From a checkpoint of a small transformer trained on Wikipedia: width 384, a variant of Muon for these matrices.
MLP neurons of a small language model. Each row is named by its layer, matrix (down: output weights) and neuron, and shows model dimensions 0-127. Each number is 128 + 24 x the weight over its row's rms, rounded and kept within 0 to 255. Numbers have three digits each.
A block is one neuron, or neurons of one layer that tend to fire together. Before each block is what it responds to, as a language model described it from the Wikipedia text at the highest values.

Description: Partitive "of" and word fragments
L3.down33:150110133136165106183099144085120116147112119140102167161152115101156124106114140108186095141171099082142113112095127128162125138152144073091117184118169151135140162121128116109153128107100124087138122136142153126141118130128039178120127107120088094110126103107135105131123106129126118157124128116075133139140124131132107127128123125180105122159134107122135114091109141144102097150142
L3.down986:105169144110151109150123140151093126134120090152131110127091113079128110160097110108141120168149162077143114154129158129151130134131125110128110134156092130103146131144116124162120077137112137157105167132141134159143093127115129130138165152084163130147128143068132165068155129123123151073145169115127097150105131107093093142117165127109147102108097162112127138147086136140109144155102
L3.down1003:128120120103101130163113164102103131121108114139128147134065143120160122142140132123125136134126098110108131128128110124109110100159154091140100086178103176139101100162122099111121116113108123129114152091121155134153175109095118139131115122152109128100087158135166098142098165134097176068134104061115109080124156131117115135143123111071143130152111122118132124124144135150138137137125
L3.down1652:154139137098145168161150167055113083168115136080124177117151121100121166142141100148150103151131162086129104145120126155132170095094067166117152101137099108124133080110123163122110124111123101145106159121099099117118103105125119103085106132117123133120153102129130095098153143133153104121135157138077110096147135105108105112116109146150129130127166150131143101106100091136113157153137

Description: List line breaks
L4.down438:094182148163127128165139100111109134142119093119125129138132150128120120138110136137148118089089135131148072137147087147153156192112129097126144156137122113126132135147103142122111109098123165117124081119114102179145106118103147139139103148122162125146150083136092164159124137144140138146145113115123141155132150126144144130149125095150130109092115148109067126155098127141130099174109
L4.down547:128133117143126130104120144115101154144156136148086125142088160114110105107145134124168125128120116095101159133112128144152095151139123170118128109075116115116123123110115143139151115115135130176088136157098128172136159131123159092166099128138178135127108123117079158143138084108115130135152094096117117128107134119122166119129140133149116112109126086122163114138109129105099103150152
L4.down560:110139104153100151148106124160161135136092096110140158182138105152099125134125092146104098122149137126099149168130149138124097185169122140170114132122103149119114113133134123093155150080131133091147147137102103144151125125085107163123179142139167138073117081139125139156150116156094148078133095093106162144109139123133137129171142128113103155127119155143145155142116131121101094147122
L4.down612:132135092132130156093093172116115116118111116127144124145122123102122083097146135115106112085127143096116160115106106116127165135143163134185145165116178113105129150129141086139096144073079143103116121128136142148138118101086132128134121122094149132114127136111122154107147144137135156119105107147106105185100121093142132127151094163169117097121099091183117108115119135142119106156147
L4.down757:121128112196145151124117127106099130147139127168121167130108128157072115128124098138111138159075133124179085108149141120103144153176113097138116109153117088131103186106131098128132157104093135076105161115139151185098125123128117105132168134102140148126167154123098182145108161126113152133145126150103137154133123125191105121159133118162145157114106106103148112158101148146149091105093
L4.down1389:127117099132139143111100140148147105137142135113131132157151162165121116091123104134143126124111160180146133150162121142101101110113107120146114138137145124166119127126172121117183114128123140178109143109128112140175131149124164148108151183131087123138141157094153134118118140120125133092120127181160119119136128111104111112148108137123162115081101123145136117169097124162133090133131
L4.down1556:151126125111126112162139156157140184100137140138122119047160134110091130161127136124158094136116135122120139105101088093143171093128126115103136133125079090141122125097119160112127115137117131138130108158116164176119157145135118140137100130111096122116091129130160154132103119174111124121097128162142141133107144142146101118114133181120154159143170132110121107108158152160101123075114
L4.down1839:092097150113168131132147138145148131130132155154123101147127143168108120174091152156082108151106119145105097141119113122109118079118154111146127186150123151144091157110107130135108153129132142136132184109109120117142113150118139137088131137154132103142109108092093126129161101135153126141125105124131122100147102088129086129129102119118128144092114117129166168137114093094118138134138

Description: Mid-word fragment tokens
L5.down1780:125138175166132164125126164171147125186118127150149153154101154162126119107142144193119129164121111140104113120133134157127122111118139186134114114131150136097152111136150101135099128127136114125151140166150100156141108145111146120162137129149105078083145113113131156108113121137188142140158170092114063162121153150141080075140140154083169094120128076092077115111097101155092112131105
L5.down1912:123081129162124104113127099150140128134156109131156135163128163130149142124120156137119154177113137143125090158125076133145091176155112133114128138149167094140160122153118108151109146109117146114115138111092118117108118133094101159155102123144092144115165099100184140138112145144135087135179115097109135135123137138136095116176152148140133149138146126126111074142083122126152139122120

Description: Section heading closers
L3.down788:113146170142119137161162125139144120096090164122136067152102088109160155122094155137116134167118147124125092136087126095132205156131114154125138101096167116134139135154160119126142114134131108136119132118137098129154100140114159146109120107146120132128122104114155148128123118137140134167145101127147098144117159143107128139146110131164121130092083096138121147125107126150126104173117
L3.down1665:175123108145147121119158139137132127130117130169105122170114138135168094155132140137120166129132112151155117101137114136091127126077135128113084145137124092105173148159143101141139108116131135164127122126166142140096151142077160140147104159153167134125160136108131125127130108135144118147142104082136121143119125135148160122153116101135088114145134139131150144129134151137145111118083
L3.down1829:116113125137089152106146090131109106133164165122103106123111107113171107132134155115080112141133133111093119104123158121103169091121112140146159147097183140140152100136114128109130126148179108133160120136134094128127126116161129133087124160133145141140098134149146147126127120109150159131173138139117151152118135133077114099176087136097110120187108126121108115135149142150149141089137
L3.down2054:119117088162121156165147095196114128098099150148184081140138153155105135120086103142127137125128137135142135133152143119091138152108108121107121100148116088109095109136141127141120103153133093122128098110103114129119095116095120146122143130124172165128125119115155100131111110138126115161099108137104160122111118117163116114137110132168115170134124112151131112113137139145106107149125

Description: Heading end markers
L5.down765:099119127098122172117129128119089107144121122163154121113162104120099126153135111142158161135123147132161133134131115090115152116178124149155086152152153117130126119145115157168136094131158152186098105140104102139099109124105129107117140109135141161105127153112159136119130148126123164137152114164100096134133174151097122132134093127142148144143117134162118141116117130166138088196117
L5.down1856:092159132108128163086148150149132112092112126165162118127115138080151117160121173118101148129117104140146148081110097131137190148122132154123141120127119150080097131128142134124116146149154139146125094143144124134132099158104124090108134099137145131144150157135157157094127144165115110100126130102132170131138110156093137090136108103136157134144148116108143156122133102148170126138127

Description: List row terminators
L5.down723:124144155150099151155156116168111138121124103169103128130099171147141142155133143170129136116079153138119154133127148138131155145153111100131104170100143120123168109156066119103096080108118137136125120119127094129168119118141121120083113165143113107110119091136139134157165103135095134117159092138131121112125083105128143106130151129146130126115135129112118124136154117124124127163121
L5.down1096:113156159118112131166138163123135156128187111180117141098109153089094129148133090123097124104099121114132110162119120140119088184201102146141152141129135122149105147149132129125151114163186117151128146114115126121145139113147107151147171143099115112125118116121115106148127110137165105123116148151123109128086082123142096099119172123122133170131109111144118160123139102139107132149137

Description: Mid-word subword fragments
L4.down238:155162123172159187123127138145130110176115136130139124117111085113127144124111080118120106133103127143092057111122167103137112094096123176101095113139092133129158126144117144117133160101119185136124139079069129132132119146142124145120107167130143136142095112090109139140187109127152141116132129152109126163145130124097101139118119129106141091158128128167138153100142132119140071116119
L4.down347:143153122104148153190132115133139135116151100111155145118132159110147123110117099127133158109121107113125169112144178156146158134099076128116127093121119184156075130107090144098130100147129106112139109124113127127116124113135132131164110173096147112142119115175109144173180134141130098109152121085149152138152160157117076148130125150101128131114088138159114133087108139132154132134151
L4.down657:112135101130125108139088118092104143156121182145110138113098102135130125207130162148104155152098108109119128118082137133127125134148142135120143113147136128097117156114073123157153158114095128127149116181153140124105103111093106133166159139159106170126100114116104088149115112154166135163095129158132112100146118128154103143120141129125090139105164102166108101117169158146120125153102
L4.down959:146102123107100135166098146112106113094164141153109148152094103134130142142085153110148109142089109136133082143115135104117094164104159142135095146210088146114148113086153115142158109063106097115101140121182152138140144136106127114119077095094129151114118143115139132159130100091120122140129067119099168092150103121123101142103166107100108125141088154091168138104109122161126125132127
L4.down977:103138132124132126099145118135135133121121145116110119106149131103136124076095140126121099113123137116138140164137158145128078142118112133148135114149156085091139123148162123100125111124110107118092119105114078150139130119154120205138108108142124088117150170129126139128129181085142132173106124121121125138137200138121150103163165151148167122111103121108129117150118141105108128151103
L4.down1718:136111113134084097140080137133159119126097121106128174152126157080084117132089133119106167162143208089157164156079140169146120134133141120145090153132114167162132141138064096110108087086132139072138095080079143137160134127130113145103133104138118143150126151135107129159131160104121113117137136104108139134111146129143132124122081114080124094129136130181116117109104139147120134111119
L4.down1782:145139142099122096136120150131145129151122136189110144109159141108141115123118137103134108164129130117150139120092129104164113127141151144135120149137144118144113103130125075090144091132096123139133159108161147114112117118172162153125136104111132126109134136106163157112116160109143142145093143104164163121117120177120107082170125130133114091167149146112155090160119155109125146132159
L4.down1841:131110099118134149134108128111108098124101132090097129149090099139132149117130160135125129086109132098149129140135126193140157137135103154107162124115147151108122153156118091083093146155162106147129075095121118137168122136144140130175115120122124143139112137134106108116161131118109147124171131141111115121118141157143141111105106087145143104132161095121094173164135130113161097134121

Description: Mid-word letter s
L3.down319:120126139092085082119154147119144127143091118154133135159140156110090140124127105107138155133067144130171136114128214132129125155110108105118147106110161141124129103179131080126152105124103124142128145125110120107102185169149161141129101118117130166105122139127126135121109116109120167139105096136154142100102164095106142138115145101112139115110147160098138199105096157091152122072143
L3.down1116:114122125096121084143095137117135140153139149180147146115129111125106138090127154145150116132129168144166161139121138119129177126180095145163121130139168128121150098151157131126126121142098131131174155168136155135116145091150126164096129137100145123123113125128088133129098142105186115071171110140136143114123148165140110094102138118140116164143177108151098102141130124102145113091166
L3.down1527:143080154158133134131136152128158155137151147126167183085166118079151137147109176120120157100090157144135118072122099132155173168130168151145114115126158118100129111133078132126096093127133151116154140151103137126167178111130140165142083124135142136087165100071121147131113117109128112119115083120151129117140145119158092108127133112115123116151100113157172104160139145125102149116121
L3.down2278:116146163115094155127124111158127197151087149125117139103137120076112099068143148131137151167135121138112125139137160097124112133110123125145087116129119119154113124167141102147123075157115155146154115148116165129148134131151119168141118163103121138134149110145137119159109149152144172083112152120133139132122154135157135132170143146161144089153156098152130088120112144160157108096129

Description: Wiki heading closing marks
L4.down15:119114077102125114167142145157135117130126158096131144110122106178086173139128155160120138126130180085121161143098129136136143158133149114155122126126127132122109115159133079106098130152101119107130098104157111099159159082144100108102096119122135141145131142098172122089129119127153159129143126120103080094115131146111134095146117137181090146153122112163127171104148151141115123118139
L4.down328:113131134125145130132147147124092137120107106121134109133134120102092108152137076102147126112117125140153111141179138081146113116147158129099103099086117144120100145080119128138117165161122122167173150163094141143168092103094149163111128126143155141142123091142136146122105109106152107099165156109155155128123140146157150098106113107146108111113102096073134102111179085150095117101129
L4.down412:119117175127145128161177157149125094102163132121139078143101161141111114145088117148095122127147158137170110167126143158104142123112111165144098121133151109112149095142120127113145112132137145096116142105095119143142131124108151136196131120128169130053118139101129138141094145124111145140129159159183099157118200117129117114139186138139119103149115097138151139141131124099145154151093
L4.down622:085073105128124141106149164108133140112103143127137133142116085124159103136121121125118118176125113100110142137136134118171159102144095113154094173128152139111144136132131149149128120111182121124103103118148111132124077150133131136118111096106139182113077097096157125136108127143125123164084139146084134099128170149105172083130098107158116094154106143156101117113124117181150127146151
L4.down1382:117149154141161137121079130134119109115151129168150101160107070152118097071073122116090126112123155159112140103150115123120125123133142166087149134122137116110098109143110172118117097132091147135157161132067119148116153142173141141118122103137140129073133092103154099130148123220139127165132184141132144115149154113163133109115087166122091118118113161118105182102134115154111151140086
L4.down1445:107080111118141153101203169181181137126143222113100105145079112162126145104115092157105122095138116127114127143099113117119137150123126111173160117143120145112137130107137119122129161133148113154127130123122136122137151124099123139137089102164126114163139152127128131107154174093137112121155117117128132165104131139145111119107143158143132117170120151195118127139112096166137150119098
L4.down1822:132098089152147114137110173122104148151112106130139113154101099123086101139117200125135127133097126126123143125128136098125121119111073138127138131110107168144094159182138140124095133113108103162108097122168160098117132177125158126131094134148122119146107116100142137079121112100140119103122134126089099091138120149121126125118159126109166087128135085145131121179148125127170172132120
L4.down1824:109114133149166143112125156160092133087072139145110106163079114147144122125097161170106109117128120137123122116107122116142128140120133092127130105106096088131070137163188192134133166163066111153148147128129129114121108116135135065191120182110119159115152120081152152127126127137087146123109122135104129115113127170111155117118111098108107128140138131107093135157140170134114111103091